Part of a small language model's weights.
Training: a variant of Adam for these matrices, 503M tokens.
MLP neurons of a small language model. Each row is named by its layer, matrix (gate and up: input weights; down: output weights) and neuron, and shows model dimensions 160-223. Each number is 200 + 30 x the weight over its row's rms, rounded and kept within 0 to 999. A neuron's up and down rows have the sign that makes its largest values positive.
A block is one neuron, or neurons of one layer that tend to fire together. After each block is what it responds to, as a language model described it from the Wikipedia text at the highest values.

L4.gate592,191,181,199,172,156,199,169,205,157,166,197,199,220,221,201,229,202,275,183,153,184,136,146,191,240,167,153,211,203,198,191,230,135,217,226,211,195,210,208,193,205,215,180,278,182,177,210,185,166,161,152,219,262,254,190,218,189,220,167,160,169,234,211,223
L4.up592,220,206,212,171,220,194,191,258,250,165,199,191,187,263,186,209,161,216,260,201,150,203,169,204,241,190,227,196,165,201,218,172,195,217,230,158,164,170,228,219,202,207,218,231,181,175,172,214,200,171,167,204,189,254,240,229,173,214,167,204,203,228,183,216
L4.down592,220,172,184,211,245,183,184,239,149,166,151,222,193,185,189,216,237,228,243,198,205,185,179,216,196,245,235,193,165,190,207,220,189,201,181,206,196,240,197,161,168,263,214,223,192,178,251,219,163,213,181,168,189,157,180,264,234,154,210,240,212,213,212,199
Description: Words and closing equals signs inside Wikipedia section headings, such as Biography, History, Career, Personal life, and closing ==; occasionally career or review in running text.

L2.gate181,162,197,222,190,237,188,201,220,238,240,215,180,229,191,158,225,237,208,182,193,171,197,165,178,244,241,194,254,152,220,224,189,212,182,230,206,178,192,164,206,193,192,234,235,150,146,193,208,264,186,227,203,277,177,251,233,235,186,246,162,189,192,196,246
L2.up181,249,249,175,217,209,269,205,181,153,225,242,197,186,153,172,176,184,191,210,187,224,228,272,161,220,192,215,216,203,218,219,178,202,228,206,196,231,183,185,151,239,178,201,185,180,156,189,209,225,206,229,218,246,167,181,219,203,209,155,179,177,193,197,256
L2.down181,156,211,202,182,253,233,236,236,209,223,199,243,185,245,160,244,197,193,188,194,174,176,156,197,230,243,212,203,230,169,187,209,197,215,171,197,218,213,137,164,216,221,201,205,213,185,159,232,182,197,221,177,179,267,206,218,216,143,134,170,181,232,220,165
L2.gate228,204,206,218,190,151,249,248,207,209,169,208,270,189,202,218,217,246,191,175,220,190,228,169,209,207,246,170,220,214,192,182,173,203,205,172,174,193,164,213,252,230,157,190,172,148,246,213,201,166,228,212,177,180,228,231,219,187,215,182,142,222,233,146,212
L2.up228,220,228,163,244,159,166,208,129,137,232,226,163,230,184,154,231,231,176,215,195,213,210,188,157,163,193,199,218,225,248,174,194,195,202,152,218,182,202,226,154,173,218,161,209,219,153,210,228,176,170,201,148,241,203,183,158,197,178,168,197,173,263,195,215
L2.down228,184,189,191,247,189,223,198,197,191,229,218,180,222,182,154,259,211,205,170,210,152,229,175,169,212,229,217,234,194,147,176,151,221,206,210,194,209,184,154,242,220,186,206,194,172,165,209,189,202,232,212,171,210,203,146,212,198,164,225,203,200,237,178,156
L2.gate590,198,159,167,188,156,188,265,209,203,211,234,264,200,212,208,180,177,218,212,144,156,181,228,176,187,209,202,193,199,181,241,186,187,160,208,173,177,220,232,208,204,178,161,212,217,197,231,199,184,166,176,232,158,202,173,211,215,165,212,177,166,212,190,199
L2.up590,221,182,271,184,143,248,180,144,172,174,199,222,175,220,142,151,173,172,164,231,184,167,210,173,216,210,172,231,170,234,229,242,206,198,192,184,245,226,167,239,201,173,111,148,162,176,162,157,235,237,194,195,191,186,141,234,197,246,163,177,177,203,207,279
L2.down590,238,201,156,204,198,201,163,171,263,164,127,211,209,214,202,257,157,206,230,238,211,209,159,202,190,220,242,198,212,211,191,199,204,175,204,193,222,147,236,195,179,239,264,218,197,184,243,182,229,214,176,198,198,219,190,206,211,193,242,197,182,199,210,171
L2.gate593,163,232,239,201,145,226,206,146,213,205,218,195,213,210,159,165,224,241,245,202,206,223,184,182,222,259,141,208,262,226,209,171,199,181,201,196,268,176,269,221,156,203,174,140,172,194,227,150,184,217,174,235,180,205,185,203,186,216,178,185,181,196,180,171
L2.up593,154,202,224,211,187,185,228,222,209,161,153,240,158,156,191,195,256,213,174,198,179,172,163,230,199,232,214,246,201,217,231,129,126,254,171,223,199,206,195,224,181,189,163,184,165,158,176,184,225,219,191,221,160,201,212,244,214,195,218,185,189,223,178,229
L2.down593,232,183,162,216,199,209,166,205,210,191,198,221,220,213,265,215,235,206,203,167,190,198,195,260,195,222,235,196,159,235,201,164,236,173,215,165,202,202,244,162,170,144,258,248,214,221,167,285,227,207,160,199,194,193,182,166,216,176,198,208,214,207,211,179
Description: Fires on "of" after quantity words like one, some, most (one of, some of the patients), also out of, regardless of, and verb-governed "to".

L5.gate116,181,245,176,184,188,177,201,227,251,208,236,265,168,214,210,151,186,209,205,133,215,198,160,222,212,199,178,177,130,212,117,217,253,222,189,143,212,196,165,204,156,160,190,184,226,162,170,191,182,179,163,266,251,209,150,234,178,206,234,157,211,208,190,239
L5.up116,200,239,161,227,233,168,197,232,230,162,182,221,182,232,203,203,235,158,228,181,216,190,224,237,219,180,240,189,211,258,228,169,220,243,229,187,162,184,133,208,157,237,179,175,168,191,233,207,189,187,127,250,219,198,171,172,206,179,168,182,191,188,206,271
L5.down116,182,243,202,232,213,177,189,155,170,182,232,228,208,149,164,160,244,196,152,164,231,175,213,203,247,193,257,198,168,200,249,223,205,227,208,154,193,209,242,159,183,214,212,215,212,226,185,189,186,288,218,171,215,166,213,192,222,236,147,210,233,268,201,233
L5.gate323,151,202,192,157,202,178,258,238,182,228,224,214,179,183,219,233,181,181,241,115,192,199,161,215,233,239,214,169,182,207,250,220,204,185,183,177,212,214,219,204,195,261,170,212,214,183,173,155,160,184,220,192,202,168,216,230,159,259,202,236,233,169,193,179
L5.up323,154,199,228,167,214,227,239,206,199,227,218,212,219,169,211,205,224,200,216,194,172,233,168,188,213,245,163,162,204,175,228,229,202,184,206,243,191,217,196,184,221,229,176,194,183,224,246,195,157,237,226,184,239,262,211,143,158,179,234,210,210,210,166,219
L5.down323,158,220,144,179,200,154,199,173,231,118,205,223,213,201,198,192,211,249,204,183,183,153,218,257,188,179,179,256,169,235,170,201,223,227,192,102,187,143,140,168,215,161,204,200,156,197,178,192,217,183,207,200,167,210,202,215,200,248,161,210,172,190,217,193
L5.gate344,194,180,173,165,135,152,220,182,186,230,208,201,206,215,270,228,203,217,149,223,151,189,180,203,276,226,181,183,225,169,259,199,188,208,275,236,210,213,225,218,155,196,195,151,179,202,240,177,182,198,179,183,229,150,182,175,221,238,220,233,205,226,167,235
L5.up344,183,209,195,266,190,221,218,231,258,190,176,239,217,252,219,153,157,168,164,210,205,206,184,186,274,181,174,243,229,201,216,240,206,201,153,195,208,188,180,176,115,205,219,171,204,203,229,143,225,219,191,251,128,134,182,178,227,262,172,179,145,176,218,267
L5.down344,236,184,141,197,221,182,191,193,215,171,210,181,205,164,198,156,268,185,200,220,221,228,256,195,181,228,211,160,189,230,208,226,210,235,206,165,186,225,166,161,152,205,168,155,226,191,224,217,232,193,218,209,226,171,196,199,228,142,140,190,221,164,144,198
L5.gate760,174,189,204,195,163,246,170,215,246,240,236,176,223,181,206,249,178,207,194,147,177,149,156,187,252,237,211,191,191,241,203,208,246,228,217,187,217,182,247,169,166,184,178,142,172,193,144,222,162,228,182,234,176,218,158,202,189,186,239,207,151,215,217,242
L5.up760,170,205,194,209,257,198,202,155,242,203,215,169,196,197,190,162,220,183,175,149,187,174,194,218,221,218,189,175,167,195,205,208,211,255,186,170,235,189,181,183,209,161,219,235,181,184,192,212,200,210,217,170,145,172,156,232,159,239,171,245,205,203,175,249
L5.down760,203,198,190,230,221,201,239,180,243,173,177,180,194,174,234,203,194,201,230,161,180,197,216,214,230,179,244,228,176,215,256,252,168,172,153,239,182,243,153,206,234,198,183,176,190,186,210,248,226,219,220,168,189,200,270,239,257,191,155,172,198,221,187,237
Description: Pipe separators after rank numbers in sports and election tables, score digits, and the prepositions after match results, as in 1 |, 2–0 win over, defeat against.

L2.gate45,177,183,150,144,207,198,227,140,232,192,203,231,179,182,185,203,162,175,146,189,240,217,199,227,260,242,171,200,181,258,230,236,203,208,215,217,187,173,157,170,187,239,228,277,168,164,235,148,222,182,186,192,222,236,200,250,182,196,245,185,217,193,172,148
L2.up45,199,207,248,195,221,145,203,222,204,214,168,244,201,193,272,225,252,213,187,207,194,168,208,233,218,234,190,216,197,177,222,211,166,193,138,187,235,252,214,164,158,212,246,223,180,180,217,184,163,229,210,173,186,248,155,253,184,218,187,200,209,193,153,196
L2.down45,193,185,192,194,184,142,217,175,241,170,173,195,184,220,170,241,151,142,227,191,210,156,259,217,192,206,210,212,240,180,227,219,239,210,194,228,231,215,112,167,176,165,234,179,203,204,123,213,193,219,200,193,177,246,238,176,180,186,142,181,207,163,177,156
L2.gate140,155,166,202,168,192,181,223,204,194,180,244,257,230,182,185,224,196,194,175,168,213,181,185,207,207,229,206,252,222,208,176,260,134,191,255,201,197,185,209,185,258,146,182,251,133,232,204,236,208,187,250,200,230,220,178,213,177,170,209,189,220,246,236,171
L2.up140,180,195,193,196,198,242,210,229,224,233,223,209,167,207,217,249,240,207,160,250,166,178,156,232,172,201,179,237,155,141,207,219,161,192,265,227,198,144,156,177,225,179,188,186,186,206,153,210,236,232,172,248,159,220,173,229,182,210,189,228,243,237,229,154
L2.down140,181,201,216,194,235,147,128,205,218,171,263,233,175,236,230,221,142,256,227,206,200,187,191,201,227,225,174,127,240,181,186,218,182,209,187,213,186,115,113,197,254,187,186,192,177,228,120,175,210,197,206,258,157,192,226,165,189,212,199,162,213,159,250,176
L2.gate196,163,180,251,166,236,176,180,232,224,212,179,169,229,151,173,176,153,240,239,231,204,214,150,181,195,168,199,203,181,161,176,222,159,156,173,180,263,220,153,168,158,173,180,166,154,180,245,199,219,219,192,193,218,165,211,220,222,182,208,250,168,213,182,214
L2.up196,206,169,210,230,147,161,179,244,205,228,194,204,156,245,230,202,227,219,195,173,182,239,190,226,186,228,209,190,209,212,142,222,199,210,222,204,144,134,213,237,218,245,169,188,238,204,192,214,153,183,183,175,221,139,223,227,194,236,232,256,160,188,217,169
L2.down196,186,190,125,200,226,187,173,213,201,169,190,251,218,215,206,219,187,204,245,214,177,243,166,215,199,171,178,223,165,262,224,197,214,201,117,176,248,153,151,211,163,142,203,206,217,212,198,165,197,196,226,185,201,216,182,222,169,172,220,179,252,216,247,183
L2.gate325,185,178,214,213,220,206,202,173,161,215,182,233,219,264,183,246,220,220,168,259,196,161,160,188,214,234,215,194,176,168,158,160,232,181,215,153,161,236,143,199,187,184,166,203,152,175,214,140,233,183,210,227,178,198,202,207,187,203,223,202,207,238,242,202
L2.up325,226,192,192,236,228,195,211,167,216,198,186,204,228,183,170,178,237,206,202,191,210,196,234,207,223,242,126,215,235,224,184,191,181,220,221,194,213,213,163,236,193,215,206,187,182,228,179,179,252,182,196,154,159,232,215,212,232,164,231,197,175,222,213,218
L2.down325,197,199,188,216,200,220,239,158,175,166,152,200,194,237,203,238,176,217,189,190,151,171,205,217,228,210,202,218,221,275,212,199,233,252,137,187,165,212,153,227,217,180,130,220,140,230,213,170,198,211,243,251,159,187,155,221,251,207,157,194,184,197,280,194
Description: The word career in biographical text such as career-high, pro career, Scientific career, plus word-start pieces like de (destruction, detailed) and medal.

L5.gate30,190,178,173,243,182,239,217,205,163,164,164,142,181,127,196,198,240,188,194,169,226,174,187,214,205,229,196,202,165,163,180,155,197,169,215,214,187,255,242,194,233,148,207,244,216,220,209,178,156,181,178,208,175,205,253,229,224,187,175,214,229,232,241,215
L5.up30,173,211,237,208,228,212,207,234,192,209,212,204,166,207,194,196,163,208,156,264,203,172,150,166,186,173,186,128,171,245,207,170,195,131,174,151,196,211,194,243,259,194,253,221,203,230,243,197,161,230,178,192,195,205,232,206,216,286,160,194,176,221,204,275
L5.down30,204,180,218,173,192,267,149,171,224,229,172,190,228,156,171,199,201,247,207,224,226,164,225,197,224,244,192,117,199,188,178,205,248,256,260,199,243,232,166,152,219,195,190,199,198,179,158,232,233,213,224,199,210,171,139,230,232,203,182,221,207,229,236,219
L5.gate316,208,131,216,187,163,163,230,235,194,188,195,220,222,223,224,183,228,249,197,255,206,181,163,204,208,156,159,185,246,222,149,273,179,177,243,152,223,290,201,208,155,206,179,182,180,211,182,262,183,233,215,169,210,192,197,207,184,140,177,207,194,188,218,218
L5.up316,190,253,244,227,181,172,186,187,172,184,224,212,193,205,211,152,183,187,203,236,213,182,217,198,171,212,208,194,214,263,253,178,214,213,206,179,178,212,172,159,154,207,151,206,217,190,175,175,171,187,209,173,208,204,194,228,184,240,202,169,165,171,132,259
L5.down316,167,196,179,223,179,131,188,205,248,232,201,238,201,206,209,211,160,204,227,146,222,193,177,189,218,212,153,198,186,162,124,135,207,192,212,198,179,173,160,177,246,186,142,190,184,181,177,207,208,255,165,168,123,166,261,223,200,212,193,172,200,161,241,161
L5.gate580,216,197,189,214,188,249,167,217,158,204,222,174,185,224,184,139,172,184,206,211,200,189,219,166,207,276,202,166,174,240,139,243,238,182,244,173,241,209,206,197,167,256,270,199,182,219,207,202,198,186,189,197,230,172,177,215,251,225,168,210,248,231,194,210
L5.up580,175,224,236,136,203,263,158,164,211,195,198,165,236,220,281,232,212,184,191,182,185,197,166,243,209,197,215,236,223,187,181,225,210,135,252,248,191,163,251,232,228,149,210,234,230,212,237,185,225,201,239,198,156,217,201,228,215,208,176,218,230,192,187,226
L5.down580,147,193,169,249,229,166,224,257,159,180,243,192,205,191,171,216,161,163,203,145,164,246,213,232,215,199,196,179,175,189,225,183,183,196,220,188,189,203,170,232,172,208,224,185,232,203,230,204,131,214,146,197,191,184,170,184,232,218,170,261,211,214,223,225
L5.gate747,187,144,218,141,206,184,192,143,167,183,213,214,181,186,221,219,239,213,208,245,163,166,179,187,169,273,257,153,205,232,184,171,206,151,240,160,228,183,183,227,223,215,226,217,190,174,202,121,225,179,219,236,210,219,224,268,208,198,245,203,218,223,189,171
L5.up747,238,219,219,202,222,200,203,140,207,196,203,149,173,214,185,212,192,249,199,258,187,209,205,189,161,262,196,251,210,173,159,180,241,246,223,219,243,222,227,221,165,247,208,164,225,235,228,177,184,185,235,220,237,215,222,253,228,197,175,194,234,144,173,235
L5.down747,233,163,231,206,211,186,208,191,251,162,227,184,170,197,133,175,194,199,162,231,197,173,154,245,187,251,194,259,191,286,219,223,219,212,158,217,181,209,263,147,154,195,225,180,199,198,237,236,174,214,180,209,191,238,207,179,154,214,233,179,161,174,216,245
Description: Words in Wikipedia section headings about a person's background, above all "life" in "Early life", also "Personal" and "Academic"; more weakly, kin words like mother and scattered mid-word fragments such as "lo", "st", "agno".

L4.gate593,179,190,165,148,131,199,183,201,195,260,202,181,224,153,200,173,225,158,217,235,234,231,195,225,195,160,189,230,214,190,204,172,179,200,220,237,195,239,188,153,216,194,168,274,222,158,252,216,211,213,244,173,207,234,191,194,198,187,227,161,210,175,230,198
L4.up593,211,168,196,215,175,166,253,239,239,170,233,225,173,213,159,171,157,184,219,181,214,154,215,153,231,260,144,171,182,192,229,203,158,218,181,157,141,213,227,254,188,210,282,232,158,231,209,165,200,205,177,229,199,157,200,193,252,214,171,238,266,145,217,176
L4.down593,185,230,190,240,138,157,189,232,267,203,195,159,254,182,288,193,252,205,184,195,216,153,145,150,215,162,166,213,167,205,208,194,238,193,270,144,246,197,200,164,245,147,168,220,254,223,236,234,170,198,148,230,223,204,162,186,157,163,207,189,218,214,189,213
Description: The cell separator | just after a number in Wikipedia tables (ranks, scores, vote shares), and the second digit of match scores like 1–0 or 3-0.

L4.gate715,173,202,191,176,199,160,196,251,209,250,226,187,219,219,169,214,177,189,148,210,177,217,185,157,230,232,214,162,219,138,190,258,147,221,228,192,208,243,179,159,148,194,210,236,192,227,242,209,107,214,201,161,149,140,203,184,205,260,232,184,200,161,216,204
L4.up715,176,220,250,134,207,184,201,188,176,234,201,214,192,231,226,168,224,138,244,157,193,207,143,244,208,188,186,226,168,181,231,276,211,190,141,190,171,229,263,192,188,174,197,213,207,193,189,212,178,211,230,226,186,143,218,199,209,179,232,267,160,187,234,209
L4.down715,189,257,180,158,243,189,210,231,211,210,245,187,192,206,193,262,208,185,168,206,250,151,241,225,202,261,192,167,252,167,183,188,188,177,229,201,196,209,164,213,239,239,206,212,186,234,173,189,231,213,155,166,220,271,164,197,200,187,172,167,222,230,195,196
Description: Mainly "of" in "was/is one of" before a count or group (one of three finalists, one of many); more weakly, words after "was" and mid-word fragments like hi, tra.